Part of a small language model's weights: width 512.
MLP neurons of a small language model. Each row is named by its layer, matrix (up: input weights; down: output weights) and neuron, and shows model dimensions 96-191. Each number is 128 + 32 x the weight over its row's rms, rounded and kept within 0 to 255. Numbers have three digits each.
After each neuron's rows, "fires before" lists the tokens most often just after its 100 highest values on Wikipedia text that the model never trained on. A number after a token or word is its count.

L5.up300:119141192115094179157090178126168113177130111148100177102164085101159163154147107109098201142157160183111117122151123112128101134119156099129050086074089157182056144111129112161077077206137069068095089129061112137108086099113173127134171110084097115117119097127207101134121142157160075078
L5.down300:144107144150175187130137101136093169164130087164187108145128099142134148157176120115093069083153118143163120118097123101124110121116203163080123083131125146155042082162129128114124093101148129070131118087075114106095110089102130128096146137163106148150147103146141124094180175123173156141
fires before: "| " 46, "|" 7, "(" 4

L5.up1806:109109108140165142178130148088173136162182088148129103065128105123148186114148149162165135086124146176122094152152122160163127185051128165118080106070112135133073095062100150091117150129148085115077114124092083062095150157085108163109163159067098170075143069132159144144157165141130131123
L5.down1806:106108216152093133140163071135164068152176158173144081179142137180139091112154086159159126118092177132174130187119153151121118135127142121110153176179093120112114136084111143117134122137128107139178153103104094094156129170103172099148127092147133062121133149148087131173102183107148200158
fires before: "| " 62, "(" 8

L10.up1070:144139133164126100171106126136125165153171088063122128133140147120142079089131133162128117105169160102107134124115147142123138171147119076112189161084053151146100146127112094116116068169114067127103100059111041135135111091084173157164088122131150139173107105179131168089068096217160139121
L10.down1070:205138183139107164118108071110159158123128134134145068152186118144104164135084149121156178117139093100194157110107143063111205116121121111142131091130093104151099143161124108123174132153090058131162104085148098150130156131144131094119157130171090124085122121105131120078129148098162154104
fires before: "| " 50, "|" 44

L10.up1195:122099129127097116146166110158191121172163180160150132140134141166133081117132140193087098098138103133101100154088125073125108099167090074146115103044114125144070098122099151116049113138167121120119103123115117074177157103102144118187144164126164124129098136134163159086123152187095192131
L10.down1195:189158100123159131134132188173084150082164115112174117098193161101104111207095118184144117094127128100134145167186112115163082177125133091114121082110179085100092133116132109028140168151170138124104124054142108117139113157096130086149137145090131082127139080137131096094165117143185118155
fires before: ": " 53, "; " 6, ", " 5, ") " 4

L10.up783:114132128123124082111133101113186176109179179142184129127084095140088143126090128089150152090057158188149103204105128164106086122185076135162158169047117219135120176156181116065105148087160039171059107079152137104204138186159154145087138098122080146100105098155131105129150183139106089130
L10.down783:107121168081100102053187131112151158164082182142097157114127141163151081142138136178119105147114128141087081101143123104072075174113113135164134110088124105104100118101106098136173072106107153147137122196137101216155139139118162069112169114145137102210146163132100103100087150101149136024
fires before: "201" 44, "\n" 8, "the " 5, "202" 5, "200" 4

L5.up200:169100106106103105128124164069180148160097157144086143134172117180126092162116164076138138133152185125140088104109123126150172145158100118121129104057123089161100204148164154196132130142099163072107087147135104120159124157088177132114148124169137104146117132122132149112019107149149134126
L5.down200:134145108149125092164099085150166130186140162100163163150172099103153134097158124110161151053148153099131111145098150124091070164084188114227204117178145116112132085158135167187175203162094152094125197120159099137133176143126173090143120173153141099125102145118155110136099130120174073101
fires before: "of " 26, "and " 12, "are " 9, "is " 7, "to " 5, "in " 5

L10.up836:180048049188119055123158106121134125153189099140139102132127124134072106153159117129139128050084180152115109149153129113181047122086081122119179115126160155102130158144139125150123130155132069083128121142099137119149120109110108088071106164119106136059092131223189107146132134200098138112
L10.down836:098173120108199133138093122134120169104127155162100155194133100082150134140138134114102151127093135114105133149144116113051111173101085161100189149088179151136087102129127034159172090100107143207124164132140149135160097157134142069141163146178102114170181112164118147115109141105185124139
fires before: "200" 30, "201" 22, "202" 10, "the " 4

L10.up400:129111123085151144114125157081089122116115106127078117166093128157096109153110148090124172115132155061117106095147098106091095201129099168108126108100128147166094125153091184068104153154143079143134133145153087119123114171140152157160109142076119097109118099120109136119151119165109120098
L10.down400:205077115121126123168169113144119107119124114093120188178188100134167117117162152108095156120106094122150119114156124169159148112114117143128130170084128089164139107167147175117162085111166078147178097161078186116150105115115170077075142117071133125089151128088124110140175104080114106114
fires before: "to " 37, "in " 11, "with " 7, "at " 6, "the " 4

L5.up1672:133113103090158088101114154098155191116148142154123145146150132154098120107082163181123111108130054120136124106132126128114107123160158080122105118138145204145108084144108133137153159159197093156125133123209122098150082190134167104168117159058148157110086177147130092095107154085084105108
L5.down1672:134161172117148139151234134163182085101090146091173127182116067134131148125070152110093096105109090067148088107158189113083095123074103104172153147093180088135091134143103112129105115069163131133127132124144134124116156128150149137097151163128131072124121138081142119085124131137159126155
fires before: ", " 20, "and " 12, "to " 10, ". " 8, "." 8, "with " 5

L5.up734:060175095121066105063123159100165144127110123123146144119146140183130147117131142138101124122162068108146051074160128128125125124185094052143133118118101115114116171114148119108073132172116112161109089140135100167155069112130204076132111103140152174095136095147212130154132123120168178150
L5.down734:139128158094102136123116126177123130125160110099089108059082165081144152071101158160171098110177140136098103118139121112137076177062203169116142124148120090124125166155152083060161130117127132165111091136085130150093163138148119117141080107105139117109043112132053129155093171138163144085
fires before: "| " 32, "|" 24, "of " 5, "% " 5, ". " 5

L10.up1618:143102099152133132151100105155099127174157144132050155159111142192151090160147176130086175083158099075134168134083141166125128125136164114115097128145126136130146148135104179127209106152072122134112124131150142170131100165144134108124155107118074070132044184120110150088110098136129056122
L10.down1618:078136149150143172149166187167095143104105182139116102099094075157082129116129105156123164130124102080123176119135109103176063192087134093093099119139142102142078103106127096162083094164150167156175127143099123144130143085145081125138068082100139128121148152113155162183108101178085058143
fires before: "- " 59

L5.up1922:213176081139100150072181120092189134165147152125144091129153111134140110114159156128131161120134131153102087109120149193154114147127095100185107091149111143116074101099099076155098155150095076107129087151145115101142128159125137101129133102116119062117104060170126058086186178155111102175
L5.down1922:198119115094151118155124169090182175128174126154100138165139094166104124117086132122134158119147122104128132122192118118092139157187111152162156055115086171166135158148124121117133102126143058188169181151184129145165088118154106158123113164117132084106121123120151127148174122121101099137
fires before: "| " 51, ": " 12, "\n" 4

L10.up452:178090183072154060224167135087134184156146113150118137162197119122135098094131128119158205085115150172102109108153131147137141133087133101142122125105108113132123138154175126100122101121133182127111144180164174157165095163082092163167151171173077167144171134136136142111136140115141149089
L10.down452:062135128165172087110077161117124100124165120141076130100123163136110069095153180104115205118179124173169166134140151121118109044093091085054160127118175071148110090189117174118168149104107161149131145120181134071179078090138162180087113142124093173113113168143099191140169119121118121160
fires before: "| " 56, " " 9

L5.up1101:103083113124146135117130187087199081136130101157125132072153093106073086105110155057120120097163107160095061093173142119181124122138153061143156101109115111116153150110092136133083112198114109099118099158206105096159106140118114149124120120075127159093075103116151140178082141113131131109
L5.down1101:114093172108136134142100114139094118073178149129193080136137120114146171116112132111115101134139123141158140081092122091102119155141137192112157131080130176128155116099146097120117122123138111143127127104189097106125116146108113143136115114110104178138104135209120120127125158097157151106
fires before: "| " 36, "|" 16, "(" 6, "p" 6, "pm " 5, "Albums " 4

L10.up1590:139145187117138108146133159087111121159179163100072100150148103203179197160143182167165122170058136106097143125139097113105098134113170114092128152067151104143082160077163147132194154135066143199139140116127148104131074163126136120112142102098133113122141097123119167164130147108067147084
L10.down1590:126124109124164161174160078172164178116188092132138093097110104128130129128086105117084107079095158139127196095134073175111119126091211074105063102168104104122120146122136138123157147083135132090137112141138045085167128093187176166117173101155164139090103112115134087097184133175142107166
fires before: "6 " 17, "4 " 12, "5 " 11, "5" 10, "6" 5, "3 " 4

L10.up1401:132151119114088113115160112102115151120120145153084174097149038183037092095090129093192125104111117169107130139204122156106100116129135095173161127140154081108143087136167122171162125160152094078117089113067137150136113089094168077088181120105127129174121136187116104119145116076150127193
L10.down1401:133133096142174111122158167137188134104157122112069061094111113141087138138117134092120109118139133101114201102155098094146081094173128091056096156120097130101105117157158102141094178129148115121132118116096121160092108177128132128104115152157130154132155130080129118162158143120121158186
fires before: "3" 18, "2" 16, "2 " 13, "3 " 12, "6 " 6, "4 " 5

L5.up525:156117094096168114098178145161152113120145121122146087079147142146090072134142138135140146145129095120155098100130137127202151108044089094150133172066145171141105137138140139064136100166147082172085135098156089096153137120127154122145163118138149066148093116129125067114152158120140141201
L5.down525:148172147170102146086078062137137127139147158130141168126117147084139119174143173164121144119137148098145086134109175118128132139106109094138163121166171086075139172104097131073106139129146110123157158160127093181130134165119150141164154088117135137152083074130119123161131112134175037171
fires before: ", " 32, ". " 30, "." 14, ": " 8, "\n" 5

L5.up128:102107095144144157100128143116132110149117101163158128137155122134100167090185142151054092101135144154109069108132154095139142157122094086121198085161140183098119177139129164190091150157075135036110134200108112118111135098084115121060166118115112169077123101150108098044130130154184096111
L5.down128:111103127177154086142138128130179148197154185157100152097110123163091039116115097053167146107150116104185157126198127151131117098167164109086128062136094088151097103083129169114143111124132090178111113129133120217124126137129112150130173116114139082129142081120127124126090131146143125104
fires before: "\n" 17, "==" 11, ": " 11, "s" 8, "y" 4, "===" 4

L5.up280:070146142049142141147089111143140156169162148090075147105156111110129151131181134132192091161181098126099071050154048123139108159152095098159121159106150072139082168152180148049088087169079121136115086157131113117170082053100168165102198180083143138129075121178187123182165125113136103106
L5.down280:157117113127098114119178068140154195207176093063088123145151165182085074142117138151195176161150149126068126126197089140091129098162076143178127144095130106101114126123189164137119117129124113059130139117163130063173128104075122111104131131120110173143146164169086202110155121153137112115
fires before: "| " 75, "H" 10, "|" 5

L5.up553:111185158124187139089106201116133171096156140123108148072140109058148113146091199171147146161161159150085091127152148119137158143151132127137125121082176141125062105094116104152200121157129042080086107165086081089143138104147104208145127126155125134097134140132199167130080125155130144101
L5.down553:116131090187087142109148083102166093176108090172174129176150156154169174117176092118180156139113131152163129112179091094120083085076100096163137149134091154098142140101106183157154110130147118116146150103098103116171127103124109116124151108130143160102082110092093152171121111164171136141
fires before: "\n\n" 38, "(" 11, "the " 5, "\"" 4

L5.up510:181147136117107092200157145110144108153090163151100109113173093138104084175178128086099120149148111154112153102143134113133145128137094158144092150100135097069109115089189121130135107198111105077097111141155089080153095174143114178176144109150112143130098137136151124108103162178143124142
L5.down510:162183117110148164082133147160157138117168112119161105120126174126103113150151126104113202114105128146113079084085153124121138140115106048121194154100103169096114144063124150086156181146134154106132137158142115192167123170134097092116097124106105144068148131078148130149161079109179130102
fires before: "\n\n" 49, "\n" 39

L5.up1606:138126144010074076066124069139137098169145105114084153116128126144096159197091133106084205124138151141132139151139153114087078094157168111127069107169094119125086134111111247149104108138097127107122117121156119081155161075149158116154184083075125132072104142171205184176093165148190163145
L5.down1606:136094141085183132087092089170098095067131141129119165094125107140139126152161129120051083163134133137117153114105077197150173196135124175077106093114158124133102114157102126140099134130153122136164093143112164109070120079138149143150174094153131194157176143100175154166161090102159076131
fires before: "- " 52, "\n" 18

L5.up35:179146099181122166168144133101132139151116156193130133117118113162053157156180139083214145085146079157078139086145085105143105112167155097122081073159177111147159087162081096157085129124130136126106018117182133096124106109133113125087129098131166172099140151111120058109167151135123091129
L5.down35:186103118178037105135091094110093119141120149088125117139179107121188144155132125109109062092176160097083090094168141178112087188173123113067148141142132180057109068063142156132116150136065086147156158138135145140187165149128107088108123120068144156178075084158114149076130090149138112166
fires before: "s " 54, "t " 7, "s" 5, "Q" 4

L10.up580:135106136094180094182167114151110134100145101142145121118083085145157147134149114178112152179145101060138083093162140081136134182136070123118136122151142191135098074078139169141121101156150117155079143115113137191118127129083144099158121093151135106121117118110121106120155119085141121087
L10.down580:128154118079101150176106104131132127178156139151109131143094094131140147106140146115177059171153058105166104100096102168154141136146072096113163145169125203093167082105141141091123194106095089162097079159100139126107058087124136160149148077149138147086111141118125124118123109118129111163
fires before: "ed" 26, "ed " 16, "ing " 10, "s " 5, "ted " 4

L10.up286:160130174140180107133135126106122150115203154146078058117118146133163119167069117143123144124118136120081134152112135124154168174190127118130157116122113139098125118112139095088160116113122166156114134086180146139129064149139160154080204130118130136118151157125117112086048138116153163128
L10.down286:115097178139089102115108135119125135075114105127140067140121141110131145201110142167146134218070151084132165097128121134133098164149136138114104085090105139084161135119168106090133175174157180179097141126167173139076168131154149135084116155115173113116109066106104146061131097118096131089
fires before: "0" 20, "1" 14, "0 " 13, "2" 12, "5" 8, "2 " 7

L10.up1382:096145149137180105133110086117081077152088177147149126129100093144147118109127100127118173127181085114151139089113061133154126141129158138109179106092106130095153147102142103099190089140142153119167086150020103165103144086135161129121159152120149117096122155199184117122126157129088135084
L10.down1382:191141120135153152161115158122122107145140088161140078120139154158147135157099154144180119108157110083108108173153155117138114155179127142115107123167180125132149088119115078160128055117135068076120124118088120106188154094127124128148133164100108098129154088144149070146159181082114094138
fires before: "| " 50, "as " 9, ", " 7, "|" 5

L10.up301:187152143122077185144118137098180119161113122137091095137099087071131077089087136148161107159093167117124090148163113153111102136087123129173077096095098159114085141061092127146166076146123119137090127149118109088179099133126148126118176215114077102101094103121112141155155151125142136179
L10.down301:120122191138143145067090152124168151136077144164109115094129153120089119134152129100076121161147187161131148126096135122136159147148150129223119107091080054178101160157186142135129130079147109139153080136103136124111145148191174143165141173029138111151132132140167111119099131089165137111
fires before: "| " 32, "on " 11, "a" 4, "|" 4

L10.up1992:127158136099127078131153153113165099145094137146106129163135123074118137112095110134182102140114142133153114127125119122140084112114089128110151187076211096181104156070138138100084100095172157101181065064168137132149118195140086081082205160039143120063166128123102087137133139106147142118
L10.down1992:125136087181184104177138140163164091136111158124157119106108110110090099115205134123158114119076104125081101113175091148155126127090137081104166113104089113160120126123152196128081137100130136195150133189092140134131083156147116207099118154101148109148090112141115230111155150101077062117
fires before: "| " 92, "7 " 4

L10.up1151:201115158176125060121206121089127165109172147154123164101150100134134093119131132108109149069093195123059162152162120115128103129141104083167130143178159101097169115164126095153161101159124117108141089118122134127122090073086171140179183118077144163148133144184103118065127172108178164148
L10.down1151:189157107149130138156031117062068141158149164181109157159083117122124120203099122152118168131147139049116168143133120096201131118157102120125145092178163146143082138164149149141107155118164110162167160107063127121091142117145165173180117064118180182154096117100055157121112061098093188141
fires before: "2 " 22, "2" 11, "12 " 6, "3" 5, "13 " 4, "3 " 4

L5.up1189:185107131076129138126123104141079127159161159175126114102158091162135170104117184060157170106189166168115097087103080167106154105167165099101121095109130089126066150158153096134109095188123121083096094170158116166130106081132118189145193155116108131141075159108149101138127088164083071095
L5.down1189:086125143137149197090100092126152090135095093181163168102057143140101143139131177155136132134166155105139124130114117133105143106142216153125200097150092141145075115170111115132065083154117124169131127117147117130139178159130177140126100134101122098085157120150177154205112171132099115094
fires before: "= " 35, "- " 11, "==" 6, "The " 4

L5.up1418:129138170130100134091102167119166117137096133125126183078141144106074125158135125067135107130120119128133104134186099082093089144132149117173139108139129101104116179141127196150145094144159158160147070110071123131225113088154159181120153204115142133128119100101137117172111187202095150132
L5.down1418:113123102173205144119123064124111146159168083116069169125123147137107093092164142111082107123103091159116170152177176111144150106157083088140129126115140127081125122118086126140134133137087189090175117090093139103080184105135113098137138106054131189119155173148158220092095132147133140103
fires before: "| " 20, "Albums " 16, "|" 7, "Top " 6, "(" 5

L10.up336:128130121187164060110176086087115131102144160125101134077167146120158149129192151134099145122132092126092144125106096115095068103101138106136160127070108133127126100143148149127181105111097140117104111109097139129142131148195146120166158116105134095098156113080078197097151192080181102130
L10.down336:097134173087124142144123084083078129098130126110186099134121076120127143193114141167143127144121152141078142224134158097116183132128130109205176113208142163083102121178123086187172190132144187146080115184084205163120152149154183100143091118118149091128159078127069193134108100109108125125
fires before: "6" 17, "6 " 17, "5" 17, "5 " 14, "16 " 5

L10.up718:100136099112150092115091139091139105230112147137113195116168127144164139154132134086182163090071089180101181102112136141138142142098112145127120129153151122129112166154159131161144127188121132137139092138080117136161132145112128103093193193101141145080126106190151071172099190179178112164
L10.down718:105102108140176116125125107128171151152140143085124149084124100131114126107119173086216109083140167166128129097161113104141142028090133115101122158167183094132111093135138126123099134178111108155151133064083134158151169123164108162127197124094122096141112142117177129173166082138137131105
fires before: "| " 32, "=" 15, "(" 5, "United " 4

L10.up973:125137108176139122099180119178115126076102172127137172087125135145099113142174136140117098061134124164161121171154105126124081142090019140116157110086175130121187135165143089094112168135155087185106116069100146162133122143107139131096125096149060147119138102142103175123161170143147095168
L10.down973:085118098103094133140140098171108173148153162116139131078080120104135143045190095190106154109139167134147119130136129132090176108151134104124115149164103115147128126059062081182143129108128135153112164116161077107172087104093152123202147131118089101160173117144053157124144155144137127159
fires before: "9" 22, "9 " 21, "201" 15, "202" 14, "8" 5

L5.up2035:151126097089152135159174157115130137178124099032143111114161090129150119170197129130138142097129115150174145154166095079192088192114127117122172119115164129196110097099176132115109115167116108097108104120085101128152130095066165190053161089138069110136104101147149104106101126153131044175
L5.down2035:110115119136131136078100177154114092145137105127150115052119160135094089160094121095119081135142156074089131145109139094158076170099122139094154156091157146146119207152130132178088057135186141125120140151128191084057130126094112098121090112145151143089213159142087127175103175089102115120
fires before: "| " 58, "t " 4

L10.up61:108088093126122116157176137142155104117129104155165091128134129117104138087125171097092095103129110136123100185098172116103127128142097126103056153107117143113150111179079166100100098144107169099102080095156129140095175165067122083081145154101141135109082100152119128129128136194128122157
L10.down61:161146142129118192132139104160129109124177130125096129094130105176094140173137116114132098089126102154134184089119131113115110130167094174134120146060132122083094109074148132136181157115150108158077110120110124192172051097164100106057122127202113146141082102098121114146149193058186074121
fires before: "s" 26, "s " 10, "200" 9, "201" 8, "196" 6, "| " 5

L5.up1979:121127142152140100056115109095205106132146155121145147058169145112114071112153192110122184102177052189148130133143118114187105142098161134169139132041145125109136156081154117120134152201098126081128124143139063083105121157054146139108119112108125124121078103173172111123081138178149103082
L5.down1979:153081078194114088164051107133084148137156117156114169144123139099099144125136121173141096134113161104128122159129093119180135155128070163163135092189158099092104106082112125115113155115161129111139110145096076135083104118127092127135142140069130198126153173121081055108128108140089142116
fires before: ": " 15, ", " 14, ". " 10, ")" 7, "N " 5

L5.up186:142171090146131097172188159144202063146164120112157078097126127094152055075186136177145139125147180207080104133134142150128120117125079123171081107091102164148109100037080148122131142178160101165095111119133097141135086128129185186164117158122100124125130079131113137115097158179180146121
L5.down186:081100161136201158104063091061120124070138140139145093159122126121188178104084104120082118184171189114107152076108105095143173075134141123166186156103060138172172165133101139129117106144150118128149159135165113197156155109079034144199137115181100150161139173090205121060155122101142104112
fires before: "| " 46, "|" 20

L5.up189:056123094023111071075118110108164179136112106118096154117167156161137135125106145153103141118143153122134136187133127101096155175199141105169140093156158105134132132139125116120120149127067107125105135164084102042092140110131167150181129111101138184052116145112143168171114141137144140106
L5.down189:145047178124087137093164121140137061085144136171126142167162115136148162122142086148083113095156149127146141125087123162127136126171143071094150038138121113121088131094150107144145160115116148115133109130083135100161163159183180146051155063156155058143193177079144131210105140128206110147
fires before: "- " 99

L5.up408:127153155172170158124095197145177154170156101109148086097177127117176096111175149126083155166143091112139105065196083128140165137213089066169098104067126110110049150050149124145176154158183103125117175092124069159138094135056152129142109116141092072097081165164104140160153145144087174083
L5.down408:126129148140109143115169155152146081140111096100172106127155114123136177152134149129102175141165161137109107137088111119113173140182160101149104139116166144110163174126136072068110099168120160105112166166147169122127141194123091141112114128125115099095201120059151072062146144175170189083
fires before: "." 26, "," 19, "–" 7, ":" 5, "R " 5, "-" 4

L5.up207:090113181154096135111151182093164117148103106115121144136144150104154132151099141148145185128181150149106089135134101181132183093161056092171091105097102141132101122086125102124120142152068054117093068160152104102183112159098178204108133191163139053051118071090180159172136156143102156157
L5.down207:187120165145081135080170195131086110106065110150113148112111098101144120120100110130149136066126126150120158142148155118147156157145137116160191155138088097160111192133126167116156089094140107156107126138116119120134116184149135132162208085130128116173132151033159107124172068150180133174
fires before: "| " 83, "|" 5

L5.up1893:104136109137082080167105129124152157189140111133147108116147138120133121063175159129109119082172113140113141168187136062104086064088124100082142114089106097128122138029109152156118127120157124123116171130063117181156109125040102159137162160098112121137139129086143095171089134137195104134
L5.down1893:126189111070224147092163115069135171163081111135114148123148140082132128104143137132180170165145089120160193089124190099110124128153114141139106155149165100128129134122173166152166153132079127171129127104150125143142041093121091140121128114124136129089065103152138129063108102089172155102
fires before: "\n" 52

L10.up616:153122130158082098142128089157158133069105136180170162124121142129049149080142111174105130080161103141126149131132116112143098150145155111154132122093091108163139133134162124108161121148163150107135066120162136148132054172092184157065114145108092146167143096138136124077128158177147128148
L10.down616:146164122138070152174145146102142188097173119095143118170143128103096141074086096128131124106146114102115181119134125072122153130125140081139173136174121120134095151116196142106138137105084137157108167149146182091123097143116118136147195111085169141144096120112177171096038121086097089130
fires before: "9 " 22, "9" 21, "0" 9, "0 " 7, "8" 5, "198" 5

L5.up1879:165133174121080147154112115082236118186169083127172082115167137125157110125145131118156118110155109187129077130159108124188120118170130151149099072148143136141083130045106072129140045156120089110132073147119117151148131106048112166092156127107140106085104089197135187146103144173117141114
L5.down1879:208123161137193137049129155201082131077105114100128184117093096106059098177161105085108153137129058152060185183115115075149158141117102152099074113115099121138094123118122144162126143134134076150092118121089127140142128179098130144135106166150125119152172151136081088122097157113121125102
fires before: "| " 45, "L" 4, "D" 4

L10.up224:157101175091133123183129085090081184114149203151097120119157107107146140178132172104165104120135114071156151105170132139141148143130125148065099108119105096057148065107148113112160138148197141123124070152119105166132115191061132137167115151075170143162090106083142087162162164145109138177
L10.down224:092125129082076134119158188138114041099145150097143123177125150132100100128124131212123088123187158178115114120113045205064159158108150121140093145092136154108140145104205104113129122099105061158123123171084169134139162124141115120115091174160108166130114145115102138112150040128059103117
fires before: ") " 82

L10.up1091:136091134093156211139147114104154149124149110143086138175127042132168130074154126120118163102121147112045118048146179131141199122162164114159136075093115092172169129090150098152112104117119101162133063163175032175137090150193153117119076111142112146162127177141165143092139174112101146130
L10.down1091:114141201173134116130093138092150108150187195135147112154159126102096159134147095128107125119112046147106138124124134175121123123105124099134140132154165109066105127148149130149135135107163083085071121112139096070109123119141087127168158154036129114185131102083099161132153112086155124126
fires before: "to " 70, "a " 7

L10.up2006:112161132162170130131097131130165148158108103117117119134101118121112135128119133133108144105075178060158123081149158126123121096194152119103141137073092211105139169110131156065154092122124144187071086060132107167179136115130183145143137199143135115076072127178163116083035176127163112174
L10.down2006:210186145116059132130142146119094079162127134173094133101148152155173104104136150170168144120157143103101119107154158188090122177137089058171100113182177116152033097116123121157121131107176073156140076103175136153100104149168152110107115164098108085068118090104114089120135113059124106157
fires before: "| " 77

L5.up1644:120102102135140110141130105099136158191168137104127106116173120139123058096176116121106090130143135140155077107167101167140174147160118108158156123079109113136129103153093081166085143189167069118124106135060075053140079111124148050162117152092129057081119081153126132148137170139162081109
L5.down1644:121124135149134149116204109080077116121091089130133114126094071193082163175053123155213159180143161140150160165098088064143150089149124117175091147135088107198120138105142126119089122121136108119161096127113164108122123085165121106114115179112114133141173145085152065122095160119172167108
fires before: "| " 89

L5.up1347:142046110060101101116128084103190168120113118188132115144124115156147068131116121098108157114125205112149114124153147115106179147132068093136101139133172102118107145101137125178181156143130113105100087171180080131107100166178185176105196147065091110106148132142108115136147111156136111122
L5.down1347:172136163143094125108198099114084108074133148122122137144132117205143155117119114117103058114146084149137107153115111134139131118156125142128152090115165124117117120134110123131131092147149145121117113151116163151107163122181142135078126098138132105127180224069124189128138077120106098167
fires before: "- " 80, "\n" 18

L5.up1461:156128184095130123125117156082172115152189110122092111085125143135134062109145138133117162150129127125168048091155114089155184162159137088135112111082198148132098141064113113128097079164182142112072093154171080123108113109125166137136189090119158100132127161063125128182136170129111133111
L5.down1461:130182117111064139155126100153165156063137169140085161159131230123076103046081119096153123148139161150174120138156180110137041162132107107103118109118213099092112125070108125129185134144088104110120073150136167118125102150115140167128053061168127160109170135117096126121193078131133110205
fires before: "| " 31, "|" 7, "(" 5, "ement " 5, "er " 4

L5.up210:194059091170051109125121216116134095139073096139122108138148172084148043131127150175076151121193155126121124132096157122133163150147139162179127130094183090105110120125153107128185153140145082149117114165139057077134138172165089096093174132064128106156104169132113087134114071152123128137
L5.down210:117095166132194162142203105154140143124140095100128139104098104214134139155119094119083115200118146159125129096095124152151200098124146081088045109097092124136099143124158111138149163123181125178112144132139076110089123116121097142147164101194117148158146038107178130125189099142115119067
fires before: "\n\n" 40, "S" 19, ", " 14, ". " 9, "\n" 5

L10.up18:100155125099148117105170151043190101126087120158120092090112143101121103167159129156115195142129211193162114086094144143166138177162103122191127148088162097142108181118107095138160112122123154068077089121142140093159081156125094184110104104050095166098105098080112155125207168112137136129
L10.down18:095067130167135130152143085101157107105122134142095105074115107140143164090143152133205156154155152188153148119129148153158061128082153140062142086100104039127141115091114059123109131102102177059143066162174084078147113154117185121133108156145105147110145078086122121119130131108159162153
fires before: " " 52, "|" 6

L5.up1775:153147135124117106156141152136177120160159098119130081111136155106142085116178140136114183132123081163183106140086165147126148161100104091122085081079127121120096105079081117161167164167152146109113072143129118087168078166090170163112133108131136132104137086115089109135163194150159124170
L5.down1775:122120081114132101168092113156133093112160149111146085130134097166169142106105103172190122119128107074137134118097076131145126121144095104154136148155120175134202115163133137174118075134121184071122096181143158172124138122087053147113141092125133199116143119133171097053138121115159097143
fires before: "| " 46, "% " 8, "|" 5

L5.up1251:142123143133123159105071199143163164185093102117090109133145126110140171122169144138120169075150115160147106126148087133152186158158176114180119109128076140168057100139132133139156120161118095068090077135060107113145152105039178132079161130079144095122114074196204111110127141144113108104
L5.down1251:135179220083130148090158152120145169186128120067071078100115163113133166128157112146167150147155155149100143137147063112115111171154072138129145126086112121152118131124204143146109101106154144149157138120084117130153113126129112090072142155105143110149085144131133161120123152084137136179
fires before: "| " 56, "|" 5

L10.up1441:100097110154156130092127179120158128176140086113135145224114115155130097143117111077087080101128077140155028124123094117093119093174088119181153071096112133069115140111185129149125088140127092174137074122198127152126032075084174137146119112055113107148068126157180168098124187099195168091
L10.down1441:106135170168155093125108094145143089156072142117152141154154148106110137103163161157117087138154119135107172167124112168093089173125122126137095120129112119162171090157129117099081104118157126181107093207169133128081131104098116161130114130108129081090167194117152074150089139125181152146
fires before: "| " 55, "." 9

L10.up294:081153132141087129117222075141138096148137174168144180130173120096098114102157149153135162104150094198101146117155135138116174147144119153208167153085130062091097121127121116138116097168112112163147163149142120134161104069150066175135119082121116198134002186137088093168132116110123117107
L10.down294:110071110105074166165074190090103147131142135156199106121139119159166122187148108108145125135094137128197090148175083084145154174127159114131162145101204121133121117138158122126154183055112115057140123136101082091169096113122099087126116181147146109153104085135166133156149036134104114123
fires before: ", " 25, ". " 13, ": " 5, "ally" 4, "ian" 4

L10.up69:164126125100151091144168130142123130152135139182121140120140106107155093160108098113163151154106120185087168121180200141115226158147088139114158173118175119082149164162093122112164175139172150086128117150138116099130091159136126146149161115120125129151109078125098078110127134132119132108
L10.down69:129144133107117160164147179067121066116164140140180137163120115169131121125152116114135120155146083167100138131075090104145116132099112159108151156115095127132161153131152094146159131122153085107129144165094155104182093101142173121076142100141119125105113124134128108102180151164089138119
fires before: ") " 43, ")" 15, ")===" 4